config.yaml
num_hidden_layers: 8
hidden_size: 512
num_attention_heads: 8
num_key_value_heads: 1
head_dim: 64
intermediate_size: 1536
vocab_size: 16384
hidden_act: "swiglu"
norm: "rmsnorm"
norm_place: "pre"
norm_eps: 1e-06
positions: "rope"
rope_theta: 10000.0
rope_fraction: 1.0
qk_norm: false
attn_scale: 0.125
bias: "none"
tie_word_embeddings: false
parallel_block: false
init: "orth"
init_std_qkv: 0.0254
init_std_o: 0.0315
init_std_up: 0.0363
init_std_down: 0.0363
optimizer: "muon_hyperball"
learning_rate: 0.00867
lr_mult_qkv: 0.5
beta1: 0.95
lr_head: 0.00266
max_grad_norm: 0.5
warmup_steps: 200
schedule: "wsd"
decay_fraction: 1.0
decay_shape: "linear"
final_lr_fraction: 0.05
batch_tokens: [16384, 32768, 49152]
max_seq_len: 1024
doc_mask: true
train_tokens: 381300000
max_steps: 11664
dataset: "wikipedia_en"
MLP neurons of a small language model. Each row is named by its layer, matrix (gate and up: input weights) and neuron, and shows model dimensions 368-463. Each number is 128 + 24 x the weight over its row's rms, rounded and kept within 0 to 255. Numbers have three digits each. A neuron's up and down rows have the sign that makes its largest values positive.
After each neuron's rows, "fires on" lists the tokens most often at its 100 highest values on Wikipedia text that the model never trained on. A number after a token or word is its count.

L5.gate436:162116116156144104106158127135164123105123125138103117142104114130112147123166135126129090140123149150134114163127122057092094167124149100116099124174145127098146111116151131063107181118120140189141128123099125107134137167168111077085114166138106117151185143140141125130133121088162146112
L5.up436:122103124111117141142127160123136105137129118132079136131168152161124125135130130132147093111110154115135166119096076113090089151100127157135140154128136121128132141115134108135123130123093103118121142123137104109133130093123121103132143166105142163128122095112098087138117108065134093131
fires on: " as" 27, " in" 23, " after" 15, " since" 7, " on" 4

L5.gate315:169163161178163128160115111131162099128114136105107150133175080110086140104139119147150162080101222114093116151167111114129106131139126127141150123153114085156169114117154132122097143115135148162131094107100115118113150150131159114098144145149096119132169144106133086122144146106173138133
L5.up315:148151119159154110177104114150147105112155174119158138132137080163087128112142121101136121101134134136142110139114136084102138123136131123147136076109122121122174135114121132133115102131163125130105101135094106151138135152138142143122107131151140143164143163076114109132147164120143147129
fires on: " \"" 26, "'" 18, " he" 10, " in" 6, " as" 5, " to" 5

L5.gate1330:134138110104145124088126160109150084143121139098077110127161148145111165127180132079144133126128105115139157099107123091131160196139099124129127107144156134106164105115134140131090113153168109084098129145144126096127159163129112134120154129140099155121153155147114114130139133128127154129
L5.up1330:162176120085108114081100129163167151106089141128085118132117159109122108146156137117134127147121112147115139141134121125089142163137114115083110104126109141096124124099130158081144152116123152132127158123101136108123112089130127115154164115137114184148131137111176098091125140100133139120
fires on: " as" 24, ":" 17, " including" 16, " like" 5

L5.gate1184:105150122131152153148129129129123123136127138122142098152114155116136123099118154124112150131111124114109143101143081115119106122129139123139081130092130132142109138072144159127113100128136153105077155161103191111115131136132109117066139111142149166126130106113125149139081170197141135148
L5.up1184:139151145126153138142082141069116127128077121151131134148112162110143102120102094127094098162136128120089195125120098124135168142145130131116135110117191129128105109112116145137138116086125141107047140107111172126112136123101120109137155113148162149101115124112135161079115157185107183180
fires on: " the" 41, "\n" 11, "0" 8, " United" 7, " a" 7, " " 4

L5.gate1048:103131108149162157135146139128137164144131118094032177162099159135104090118130159134136138126091165156092130129098141132139128144106163138145132081125108122139113128101156081137104183149152127135140118133197103129124147125099136119139105137157119118118129090146120096133120139126145115091
L5.up1048:111139111153170148138142143132136174140139119099041180157099153128107097118130158137137137124097175159085130128096127133131130144111163138154136082130120128144121124091162086139107188146149142128147124137196101112119152118107136116147103144154115120110119101148127091122127136116141110080
fires on: "\n" 97

L5.gate1361:116120114178099132171124136148155154143111139135111141114120113128151119187143111120180159108170098108138133151106117175107131156133087109118128124120141128152171164097141118103139131201127098096111131162084119106100079082134120141138138110130108177128130130099098114136136111132103129104
L5.up1361:147150124182107078119164122112120150152114122142067135114141138119116106152067123115179147123116112149155139156110139151085142127102063158118138138145117148145149118116145122121143133120140117115155142154148114115136106137100083130131109132137105161117173126095096081114160162117097108138
fires on: " the" 78, " |" 4, " The" 4

L5.gate398:156107123153114115156100125133133111136147111129112127126123135144156163142121108126125158122116175128100122133145126120153150149149121143120114106103113109105128138131150134086124109153163161125089140146142138139156118104108138086133147155079125101142138146102161094130156150184139136141
L5.up398:152136113142127140151126135093069141139117124152118138137145098156136087131105139121135132115133139149139148153139118114173101150161118147105129094124126112090117117148143116139096114154106116129102131136170136085116096132116135125156133131115083108103176135127134080115106075124148143109
fires on: " a" 31, " one" 10, "-" 9, " GA" 4

L5.gate625:137086106138143104175154107147124125121138134104153123120104115097163117123126146082125143159102115132134112110092115127108133105129108093110113171102102098117119142103136148122150136109111112110129137117106114156153107123121137097153147124099101092134120086155124165087074148146150114150
L5.up625:108121085099112126172126108104156142126100137172161151144080115093165086108144106083070135166098121096130126142136137116152142093133127133106095167109106095126111173115145136142134125135098108068138136072111136125165106120152156114142144106081130120119112101171163127145110123149164129168
fires on: "\n" 41, " same" 7, "ach" 5, " |" 5, "'" 4

L5.gate615:183123154146129115116081099123122133137130122114122122153104146121131117184137148125120145082083143122115121101079111176102121144084158098130176132114118124165081122124151076137066113114152116175119184118105095166140110163124168154175170119126135127085142126153117109118081174117119108146
L5.up615:143115157123143147148145116118144137117148133088081136128106144165130141141141136167161126090089147126115131108138116138106087161131133088169136086094138130136114144121143104115117155149122122134099183111141084172154103129136140086145116115120182138104136141156146132106110161136090110150
fires on: " (" 75, "\n" 13, " [" 5

L5.gate53:137094143135078092116109118134062084138088111119088123139148122119150120179111129110143148093145134132136131094101147167116135076106097092136132114150080136058138117156132152078118116127086147169098108123169128171115101136125167134116131105117126116142155130131151132134125115132151130149
L5.up53:126127115154132124110141101117117142157055128138129102139106109171121159153153106121115123123119101134074160115151145152100122087092086114133153129147105157130111102116129138150124132126112121168160104138140090115127080144149159126152094170069103100169140155129134165097137125176132129128
fires on: " " 23, " in" 13, "8" 9, "2" 8, "|" 5

L5.gate1039:112148111146137152110150133136134132112089140075131159091131164136130065137146157130098141094126141125095129118121168172111097150136135085094140084109153147121142141136128059163097155133094119128108125085183144106131120136146143105109148140133139103137130117141109084104103100128167153129
L5.up1039:119159127151133144129164129119127104138107122095129158110133180124125046145128170120088126091109161127103134139129154152099136149120143110114130086113174167103139141123135036150106162119121106130124106106179118091137118144139133087085154129131143115141132128154120132107099104122167166142
fires on: "\n" 79, "==" 12

L5.gate1322:132150156162144114106106152143137143156138142145106142155126163117154112161123163120136156087082164155109115114148137134124167124135132104094121115149137164157163168104097136160126116122148132105142111114101095102125124133108147136115106145117130113118111104098148109125140109110078151170
L5.up1322:053101125135103147093144123145124125161128163123126109112090146136199150126133139088105151137116153115130095178163164071115102150138134147119137122128098170171135132141132159090118108148144130141101163109145078132175138125117141132189128122107128124117171130107130124108095193121117152154
fires on: " and" 24, " or" 16, "-" 9, "," 6, "c" 4, "s" 4

L5.gate945:204136132179100120144108139117110126113127149124151139155118138149102107122108120117129131136133101148094129149123122154112108141125115108139133146138103111129119117122152145150137127108170124095156140118138084092119111147158109137119126114108143149141102102166103154128163125107109106149
L5.up945:131100138164129117148154142133079146139151096119178117163113148177152116171116114112177165122088147150105105093091128144137084086108144113088130084128129110105148093147132160149118160095101087114129143122137165090171104122125144142126115084141127097118128108112097133143145145096119065139
fires on: "-" 39, " and" 13, "0" 9, " " 7

L5.gate1461:125120174127168119133139110108058141148113142092126175134103131105132117120140148122128151142116120148099115101134151146135117168122165119082158107151114122153090132116103144103146137163131145079172120172144143137152108154109098152124135089125139148081153116162151137119088129123135173127
L5.up1461:110123162118157125090156139087129133119127138082105148080105095136147128137157177113161128118076110128130131106141126161099140139125123124123147144111132096155161112103153113171113159136106179097145139138147138131147105155154123137120127154131090170115127098116099103144125142126134123134
fires on: "0" 54, "1" 15, " " 10, "2" 8, "9" 5

L5.gate732:136120083133097114102173143129115119157105135160138151130095133158118131121135082127126096083111163129078131100116182169165128139155136105106118136128148141169146112132116168097145104134108160129130160072134135147131117112100174164123129124117110150117152106116124131121115093116129116182
L5.up732:163152099155143125087160119155118165166109132143166074116129138128083117121135114089110119103128175134133131094138171184122166135119137086133111185111127130156096087131141107108130137093087170100154141060118157162153101130138147136108135162124098154160119075145126106123152133146147140159
fires on: "-" 57, " " 6

L5.gate1395:127114121111150126171142127120154106135144165146137172103142077125103127101127155178140099119167154130158141121149118122078131126142087152112138103088112113160158146144144119149176172152132103138133125161159151112151150120101126078129129096144139130131115135110138180118108115122128171099
L5.up1395:172130109138081112140114130073184142137153146145136132135160129117140169126094128133142116100151144161171135105108146155155177126125101133143147082116139098123133137106123128117106166131088159123180149109129154138122136134132107103106139123123133124125132144112140139117086052081112133096
fires on: "." 83, ".)" 7, ")" 6

L5.gate1517:103120120093116168115171075121108155106156068113113136105165141119203123117124128129141141107073166132160122123160094116113109117111172129153127119142137120141121140141158116117131116123134122114115131110112091123156103100141123132105137128079095158098124121100149118145106159116119136108
L5.up1517:146128129108134157132206140108127124089130088129106137140156160139106156140118116104125117104110142110120140128176121072162111142118148089143098142126093108143131116122142149114150155145142118129107126143131108137118115114139139147139138095106097133071107101101090087085131122114125138146
fires on: " and" 25, " over" 13, " to" 8, "," 7, " at" 6, " from" 5

L5.gate1407:146130141130120150152076151140060165130137085110154155122115128127138111128154154111130090121135120114150135137123129104153076095105124117101153116133142167080139129125144140141125072074110129182166113150149110139150144128115099177116147153114123129184098149117149148149098115170135113130
L5.up1407:062135114124139146127103097135068156116147184126152138096099122136106100116157134119136126103128144123104083127124103117119122118117137136142141146132112111102140179073181134143145119076116114169116116167104132112127124130116103098127129147091156101130143118106088114138106054116137087143
fires on: "," 34, " in" 14, " of" 12, " and" 10

L5.gate961:178151107128097150129114113099156105112123095092118171102116134116134111127132141141146132150145163123139104162180100107154114141120145110088131090144103112135119132135157133106156124158111154118114116144127120119107146115142148152111119083142140126110101071124132135128134121161124144139
L5.up961:123144132143121170097165116112119100153157112096108151134109108134126124151124139104104154115057115084117106191162168075135121145124135135147134082168169144121115123141107095112121133125133172103124118168119135080144128123106105161151111102135124126124092130138106110141126114135094088147
fires on: "0" 47, " of" 14, "3" 8, "5" 7, "7" 5

L5.gate1242:097124113151092122113129144171121116129158122113099150126120136162153107158120119129118121096112093162153161146132115101142119122146136110114055140122133113092105125120115146144084174124170141138095142117121112099120142166154161159099141141119142142101105129143120084122159086080097112135
L5.up1242:135175138113151109096090128111143119152169121113105135157128134182096141181114148168129125153129096119139181160120143098105112133143132069133134165114156130125137132119087143126115139151128153111062137122120106123126151160190160130129167138117154155140125159191136080133111134102148115149
fires on: "\n" 30, "born" 19, "," 14, "|" 9, " |" 6

L5.gate903:102157145128110145117086098150147184141128137121149146104167122119189126126157113103097168146146168122113106114127114120120174118196147096086100106118152128167122126110089139093109103116161085088123132163124100070132144170140129152115176102132103125149124128145111121130104168178151110111
L5.up903:136135142170159151090136120116136123135089120093111189130170161148124135141137144168140140061154136152062135099096152142143143088169135148146092164160157111077057100149091143122075131136086104130102139144116116091128112147128075188117117137133105126113149138156140152119093136147107147179
fires on: " a" 39, " and" 18, " an" 12, "," 9, " the" 4

L5.gate1081:137141149125107115123128111139138104167120125106143122101094133134127103138178107117089093122140176141124092161121178107097118120159163091105105107149128110114197116123161089159143110171122144118158119106149147101122126141131151141143108137130113147120150154121100111100194149113095125134
L5.up1081:159159102133124136119135075083118072126119089125122075134113130152115169127148099097108117084121191124118120141075151090118137141164126122157129095133170138105140124171150085158149135151143176153093130107082144094136125115132145166135117105130094098131154142142138128135107163164106150165
fires on: "9" 29, "2" 12, "S" 10, "5" 6, " of" 4, "3" 4

L5.gate588:106119086163115099091152131124184068122127091094146125147137111126129105155102156099155136144149117116114146134128126091133107126090134125149135119135188075126148092136124158108109157145148105162192191116135157136118085131137130117153129109084148165111082135135106102114138097135144148142
L5.up588:146142148140114129131086126116076129138135179142108125168164134145113092122102119155084134128125089166150140110139151205138139099084155125142114140120127102123142132129165100135147124123105104138152097151113106150146130203136148095110122154135176068116126108145132162130044133108128077081
fires on: "\n" 48, " on" 9, " in" 8, " since" 5, " |" 4

L5.gate1041:135125105124140128068101106085143098127081129138133131147102119095154131109148123070090144135158102150131120109096070154085119121144095123145126106152143120148099155104158117137147170093155107130180141118093188091091099101103152209117102099113124144080149121139108123107100115126108142104
L5.up1041:126097128142101118092130182154126127168085123161141096137116132107145139115154144150140136096130077157096138179141092118101140191056125135104108138078114142118109133129154146161143159174146123147139089122151127152137121136121127157091105104125098129130127147120151159113116119151117112101
fires on: " was" 27, " is" 17, " are" 10, " were" 5

L5.gate246:162112111116113125133141121120118128070089088176164110121120173173128144122153123116121142130101083102094142097117124093056121122177133123104124140140119114116094134059141157146114140161107178179123104112159110122134168176118127155142091112104122130121111139152123142143094137116126165088
L5.up246:144128134132121122149104147103139117171154102113097083134108102134116136097091092162121116135107107130113103155099145135163120114099132152159128129122090132147134137127157140092165124121141115142163127120123141139096044065095111121128181138127140103127104080101139142084153123118074089114
fires on: "-" 100

L5.gate520:137102125122151143145135115112178165138151101112127117109097110125161139133115118137159161100118152088108113116117158136076101110141106119112129174151109120124150090130156162092122147152118120105133114162114096128120157084168099153143130087137115115098119113153148117152135176079094152133
L5.up520:090118092140107091113146139173166127110113072126131106131105094127157136131135150084131090146117120150126135067166132148084132126140054136168156132103123135103129099129149124125106184174153104101099157128081107117106184123154123124126175137140113126091151108137151160157156125133115126127
fires on: ":" 31, " as" 21, "," 7, " include" 4, " included" 4, "." 4

L5.gate1310:113098085119158138150123087163149089096137120127159108117156135134146132124152157128140175117129120140135151108136126127120117156158111133180148146099127179081115088148143126093116098161112177093085151150134130126138153129081149111123166146089142098150130156108122123147086108131137140153
L5.up1310:100134113105115120117148112101138147168142119144109141099101154099181105084092115137124094113109116095160143079182162117144121128124143162133133106134114130120136104161144085124139148151141132113103147139117137149142135063099151123151140160140130156183133141108160091131130133148090149138
fires on: "," 83, " and" 17

L5.gate613:128103121121140108133115076161144142110118168101088113142173089122129138158136132096133166136138107100122137168117128156163120142133142154123144104131119145111165113145169091103140145161133120157130103137164121107124143149161151084155116094109152130092101119107069104139074132125065124113
L5.up613:163106146156151088159131060135119156148153119132104132152148107123129114137113124109109138125139145114161110152126147136176119108150158116128163140134109106117119132112115118128146154133107153164137143131145132095139112152119145116141150147137131128119108118098180111152099155107116159158
fires on: "," 85, " (" 5

L5.gate20:111127119112124093152101166087126102123139075132130152113126193151129097135130130088152138118133165130167131148107109143145136141173086125159134140108144135133145059105135129124132111088116140119083153132138138138115097097142158095132110108140143163134143114130101153101120121138140118108
L5.up20:106129146115066090171140169094152103120136122147119173064117187127161123125154081111137123120143086116112129127105107109144092123175133102178153143108158120148149100112130115105137133149171162130117139134126133147100094106136135097123120119158119128133158144110103121106106132142106141092
fires on: " the" 16, "-" 13, " a" 6, " to" 6, " named" 5, ":" 5

L5.gate1533:097097129120149128160106097157134117126134129133098114103169107155161115118164098095082141101183118108127160115116127137133105102134096145092149152140119133144125149153167132144123146094126097188133136128142117051153113122107102106120170145106105130102134080141124109154101097117118156119
L5.up1533:156155098126103117147130072115109178156127160137147107139187083101123129160140095135106154124143134136114113140119130126106169109188155145139134132116133143133130105107131120122150112108105137136110121164130102087150127139136110130131177168143159122093094136127116162142107097106121132150
fires on: "," 75, " " 5

L5.gate1409:157132181159148106170138101129163175103114155133127121132175103129127074067114117089076093125154126099137184124147100133138117114111156143149087128134149130141119132143156101119100119121119159120126140122103108129118131126091138102080125103169148100145116147104138103137120119085108108098
L5.up1409:129154142122113095120128084155126137101110147129130113107192122162104111076111110113140079157123104125135168137087116080147146122131130111131090156119160123118118135133118137119108147184129117082162108124154116088113125107125119130133144127118152105123070121121143122106090124102126079132
fires on: "." 51, "," 8, "c" 4, "cc" 4

L5.gate99:121093119134137171109114120129139151115114103119165121108095119142044078131131107117110144087117135147123141120094118119141121092102138101114125109123114095169145135110120157126169098125117174096165144134153107096153130153085170106189130175117104100111110164101119161172111110082129138142
L5.up99:115120103113147171106116140138120165127109126160169146118092117093119120150140090117105133134088096123120103128117127125130078103157116111143126114112156149140135172115130114118148115121123130127134109137154105099164123143173135106184098143103076102159152132134088130161131130090143139170
fires on: ")" 57, "\n" 17, ")," 8

L5.gate1308:151129126120160098159124144102143128105087132126117130069142124150103100160135119112148125145132111100097105139135149115120131151109149106106110110174103125150141106128140137115155148122118131069113140170146165122152089158129127137097138126156093133065130147147154113151114133110066103152
L5.up1308:164174139140137136187144116094153106120135089111119135122151153124109115117175126071112116174152135183134114139132161166173123064122154116116132116141144138136114105144157120117100088149113104084119110106122137151165113148146087162088137089135152131112146137140147136097120119120097123158
fires on: "," 27, " in" 17, "8" 12, " " 4, " late" 4, " the" 4

L5.gate148:142115141150090162126136128138153086081139089150112143097101085113142153121155099128131107156111181183151108136124106151151148112111108126160170085113180090168158130142162127102096117098158170101112120107128152138141071112147130063124156146144126085129100150108140091114098159123136124125
L5.up148:105100121138129154137112154129121119118159115142110121117096114084142193103178110113147129110094118182171127178114138125126132141114114143121148107146155163137137143072138148129134152097134152120164123129109136114142133144112122136133168121122128159116116123081124125136119176090133094124
fires on: "\n" 30, "-" 29, "," 9, ")" 6, " he" 4

L5.gate938:134132153132108111085133136181090168142105123105124132125136109116139148147203153185159168139109152128176145124115106153085116120127136114105110100118121138100169096174141150161137154112146132101074171165166123114151139113122115152116149156162127111102160134171123114098082158112133132146
L5.up938:127087150116131107115139180164140131132103071131125114126131117137163149159121126154158104135145125120152184104159123144125122150103105105093127160147125117154089111181133082150104131089142119165042164117167144115155136109094106139124176155098179150085140117137159122167114070078146133139
fires on: "\n" 53, "." 28, " |" 6

L5.gate43:095136109138179139153076106125088109104135167083096148135128141160123102058094129125148119092129155143171115108123130161098134149140092149153158116143140096131067130130130160142042144178156142134143094117122142114173146141100114131146096141103157107145156090136172149134085185133128175139
L5.up43:135115110135095138135111136111132167114108140126114178145129153155135148103119139125121095108119147124165173132149114108150148140108130132129116130159153079147105131179150113141131126137088115101097104098142136102134157152119127129138141131104144147139113130130136146125098111171121154131
fires on: "." 47, "\n" 29, " -" 9, " " 5

L5.gate421:126099141185134131132147139128122114130134113132151172154143101080103122176136133202142128126179086081096153141125140142095139103125135082153165140126141113154157159112106157144153106138113107116085133130110131175118108128127109147094068123110111129158133152073178090152148120163106147155
L5.up421:049140123158142125117143130130154109096123154155113136093156155110161150083114123102111131099121154152143158128168136129117142098121135123141117171119115149111182144103148111130097092131132116178142122117087175139156127122101096082157134138152107122111092128138125184156119173133141160141
fires on: " |" 21, "==" 21, " to" 7, " have" 6, " the" 6

L5.gate137:123125086099154148132159122129136115111131103143128110139102138129136080162089117168097131126163120150104108104102147148123126165085161149102107143148141153149156110137137163168169126145151147166116185109088123146126089107109098090121188105127129133090128147091105141159109134131112086159
L5.up137:121120165094140100153101120142099136119108128117140122097135136125108097158119111107127142095092128130088095160120138168134114106106125098164137071170120125133098130139142145117161096108143089127133140111109142124148146124111118160187153111077140148141154158115107124104112159078150100146
fires on: "," 61, " the" 13, "'" 6, " and" 4

L5.gate1143:151114132157146093127134117077134132132143121154121148093116119167139119112118135107136138128116121119111148125102126125150160162143130170135181092158141117131146130135172098147128121088088121155147108173162139121182130154172141106142121143145127086122073141150114158117130160175123170100
L5.up1143:094162115101102124147147115115135140096118146195139114140148139077166114064127133131127147152107137177117096075124097074123156139150136177139126126125122123155116103113140132113121116109118156118126109155157076129132138157139105147117120146164156119140102174123181118125148150197103136126
fires on: " in" 28, " with" 10, " as" 9, " on" 6, " from" 6

L5.gate58:112109103072131094131114132095114152130100123122098149099139070164131136146174112069181122129113136135124122165101141129079116140173153082108154134153114101106159140143128131097146114092137157114111168138144134110138093119120106124136139142113099153101105144113120129130153131150092093150
L5.up58:172164145126135119104129088110160139171078141127144153082091115098134148159123143125096101105122123115111124142143106160166089157140127114137071148148138112141132121077109104121125146130133129123139125149090136124151142087114126131117166095121173145095109155129104095164152133124120136157
fires on: " as" 25, "-" 16, " called" 14, "|" 10, " and" 8, " the" 4

L5.gate1129:122111112139149087124098098118119165129107126093128163113110135137114139130144136076112147136098133121145106146101147095150146154116085141130124102175130127134170101105165109101126146119116126142138120138141112094137139105115158151068131181146180147135124123135123136137109128104151133165
L5.up1129:102114123142128156146114158125088168107150115127128159100138158123117109167137139115125109095106117131113104130130148157149100128099161176102119083160131079117175136097153095113163153115097123156154116159109117105125116090141131148084123157120130105106147107099112128107130139133134171154
fires on: "," 43, " in" 5, " |" 5, " States" 5, " U" 4

L5.gate1253:110135140158128149122148098108144119151127133116138126097092085118127126144108144070164154128116130137159147113153079148122134129127107130131138137146146132089124119165113116098123163148106113098107118122116139128096116129130138148116116124177096105148101132146139097122127115102181152152
L5.up1253:100126123097144110086105094134129106154120148146137115107151129119160134122170112164129110087130084098153093118098125125095140107174065132126130166138087146120151123150174146131099140107101071117128117109168065122137109110144142133128134107115118101117138093120096104135100135146113139153
fires on: " |" 37, "'" 15, "6" 5, "5" 4

L5.gate839:107135128129098155094101178126113098149119157108126078153138142143188171150144148130120180081118147177155136091125133099089168125134109109127117109113112108126089105098135127156109102163173139146149122126159106178136124180110112123089150086151117138111101151148111102116130138141133118165
L5.up839:105125150123171105122117089116114118162101079119173153154110159122141132150124149060137146089107094148131094091149136106133124129127095133176148143075101168129101093158120131124125102119117149101142096151104089124159154143137150104137111130096119096129133119141122136121160130099143143165
fires on: " and" 54, "," 44

L5.gate686:143098098109186115127106178110114093107138154122131154118141140138158129146104127092148129175111091088141114117145107140116104138142101166146101154136112106111131148120151117116081146146116111097159153123131121158134134123119158107142159125132108105124102125152094132103132154137128138137
L5.up686:131133139137102139150148110140088113140129101106109167100096124176162146123139134158126136096138109108161153092116149125139154159174131153120105135144180155150146117106116141165059100125086108110148082127100131135117119113082147109081126111134151144132128149165112102154154086123140153131
fires on: " |" 50, ":" 23, " /" 10, "):" 5

L5.gate984:110144119131143111129080145088118130140147150094111143134144120127083115126098175083139131103062129102138107137134144111084126084137120116134106114183128140119126128133162145087129113131144092161125127119084124112155140117129101144108132116144147145162142110148119098131134152122120138136
L5.up984:168129145124108120130155123117139118129120102152115143140120119115124155113128125126164134215151117124096130142133101145149098180094127170114122084140125188090137107084143136107128179143164144090134132127181121118130122101100152130119133090130153092087113109129144083130086128133126128098
fires on: "," 51, " from" 19, " (" 8

L5.gate885:107141168107181119090118114121176134111114133117123151108095065119123099134124106122109135137104077135128118063135166119125146137187150153099160159125151134129099169143189105111119138156114121095098125130135141136059169146109116131141138108145159149123150174083119102140174172137093153124
L5.up885:145130140104139065101107116187143093169109121110158138112110155121134095101123137110116130153123104092122115142100130124131113112175151142106162130122113148126106111166088143121131136124148119154127177135174115127128113072142100123103089158139125153147131077107146103138129125127124097134
fires on: " " 27, "." 25, "," 18, "2" 5, "3" 4, "6" 4

L5.gate193:122143118113133117157180127126145106113119104129195159150129172126128153083143117157109160125105118141129127093099120124115161135124144105131134133160154149125185156080143114127098089134106125187118140131142090162159097096125151126129101134139115104108076178131118088166124126104131133169
L5.up193:124117136119129112163167136113130139109108124116089159153130116173105147118118138125172107117150152163127146154079132128156098114137143130142148116105153183146162179152115135155082135112146108150120126143181106123103156089152092140114101153136108141131128144140095078098111145093120086154
fires on: " |" 79, "|" 15, " in" 4

L5.gate1396:080113130162128143185088144182119138131148120125124122135122132126119114147108131166083116128115111137165149146126139175108135153127127111120139097111126130093163102116149120143158118174129124139115142088148109118115176131125152157125123114148092140088076127105110156117114166112152132110
L5.up1396:137125130118154140127131120141103118128123150121071122132134143118137130110112129129110114146111157141163152134127125164095111100158125114110158078127110154089119154158129147126106090128116083110128111130136074152108133155105162149105151137111123135160132163121099123135085160126163146147
fires on: " the" 33, " The" 27, "," 6, "\n" 5

L5.gate1354:115103119120176129091177117105083115110152111116073110130167125124147155142114141094114151124142111101120095125121156118135153109142102118097162099124116098127165121124147161153133133102150149135170107113150105154122123147108139111164103122122139182190117122106122121157120162138190145181
L5.up1354:139125116127073093149136107134127130139141146110111163149152165210147139125154153107136133146161127138110133107117159121166139102151114155106187119104176128119160128121082127165130123153138116138143136155123091147157155113137114121092156106160127146138117146093094101120132135114147097162
fires on: "|" 49, " |" 9, "l" 6, "″" 5

L5.gate664:118177107091078119125134146167172080142134131118118151110084110138114116163086116121105178133118152097136181123114137110135129140133096118160129132124134120048112111099127117148165093170086142104125141120124153105134133165116096101128161146130107151139131115105129146169072118127110178121
L5.up664:104178116076128111077111131150174092137181129077124111137117128129150173117125117133088116134128130123105145119099170134140156125087126123113112128154155141111151037083141119139104106144134066141116111128122119140155088128096184114127147142146115105145149181150144118131157108122113104157
fires on: " of" 83, ":" 8

L5.gate468:151129142156147151125062168120111157130142150148114126149150114134168140116116119140113154127125152137156123089162131141085103119111129138118112133105123118121120113113151092125111129118163131108129133098109142110083098125115131129152153107142148095109114124097138136145136126159123112115
L5.up468:072115135167091116162146139130126136114124143146127084128086090123129167146107147095126134161105141164095156159178121152130104136168100138166152145104132150168150148091135133131116155135088137127149108132107138121150128133118104121099137150138136117117159134115162164136153105110087175156
fires on: " are" 18, " (" 17, " is" 13, " were" 9, " according" 5, " as" 4

L5.gate311:159127135149127124083111148104152149113133108100116121162141162122153099058145106117096186152131150082129166111131170057100159143138107156123145126128077135087130157109146138150116121109140154108137099088165155137146163148127113152184151145134106147179094159114109132124118137111179152107
L5.up311:141142081122149131123159089065111106131102144144140136101113133090102092115132109125098140143102107102121132141101135133136119104165176094114122095136097132135094091115132117139113156128114100124130128125166159099135116139125148165165119106117113153130105150053124113160095111164115079150
fires on: " " 28, "1" 22, "-" 15, "3" 4

L5.gate789:116091169194132123114134155130155126085110119129116109126150153155132127141165143170102148131168128159143116118156112110142133098153173164119151155095111123157136129132178113148105124088111134142150125133132116143098111114146126102118146102143154128109157161111164081149197115094122115118
L5.up789:104104146151114120114090165150107111099129174148122135113138137122138109133128133124108114084119138180143167110148146137149099135098096145157153105138124154132134163098168107109048169108153113156153174102145164147109140106125127095115127116138118111107090169083170111140136123102119095080
fires on: "." 61, "\n" 27, " |" 7

L5.gate1301:104139127109146112160138156120145128135145100121138107144151148119095152096125118109095169107126153124121126099133095086158137140174137113114147150097136107156154138103116098109152114123121116150153130143131111090127164112115142117146178109120111117165115131087136125145103121109085153117
L5.up1301:173132150129083153118122139131083119116123151135130173109141113119146120126113097142101126146136086147106111123101147142119110103074099157148105076149145173164137140129132161135120094127105103110136095121114126140141097157111134120161152111088091083078135131123180103146114099145115107161
fires on: " one" 24, "-" 13, "iac" 9, " the" 8, " such" 6

L5.gate754:138103160138117129122137132123126139164136157112124173137141111122157178130133117121086138133106128137125112114142142141058186114156118112137138155101134167161109137108127149145115128145170117143100144159122111072146132080162145122138121120124145149111120128110144157131182145163119127130
L5.up754:149087135096086127156129115126110154179109126161122120134101125125155174123106101077104138146087164152122141142092167133093145124142180149161133137120113092153127110111159117126129160135133154144140144144082117123139164086151140133134156072147138153119086163130173129143136103120086116132
fires on: "," 44, " called" 11, " the" 9, " is" 4, " as" 4

L5.gate252:146114147085094089153133128124127089100090136159126102151170145105126134130100150114140131149113124170121118106085108158155095109137136088149133139133141119120120149083105128144168124101129154133122149148143117109139103127127103178129119113120118135105126158133122150164139117122106112115
L5.up252:172107149094111071129142137130157086155114132126140122146144153099139117148113133112146143182107117147143122134105059139138092125163142114112130120119159136122129178126110155130139127096139155153104158113120128111145133139123106150126109108125130167128144133154120168137137117129098095126
fires on: " " 33, "1" 15, "ov" 7, "od" 4

L5.gate573:122116099161145162133129084167134135177208164124065137141092106139133087144142117150125129086112099115166142138141150159095140132125136147144114140116170129134145145094098127116139133108133174152109114169092131178123135125135164141144134162110110116111143127121151115138116152094076092136
L5.up573:107117094177098139115141114130126104173154138174116141125086143140158139153158106070149115123136148123161118104117147110133152126130131153131154109119096113136150192125084089134139145126103183154133117179108133080136126136105140126162132163140098121119122123167144132159085114133107108123
fires on: "," 80, " (" 10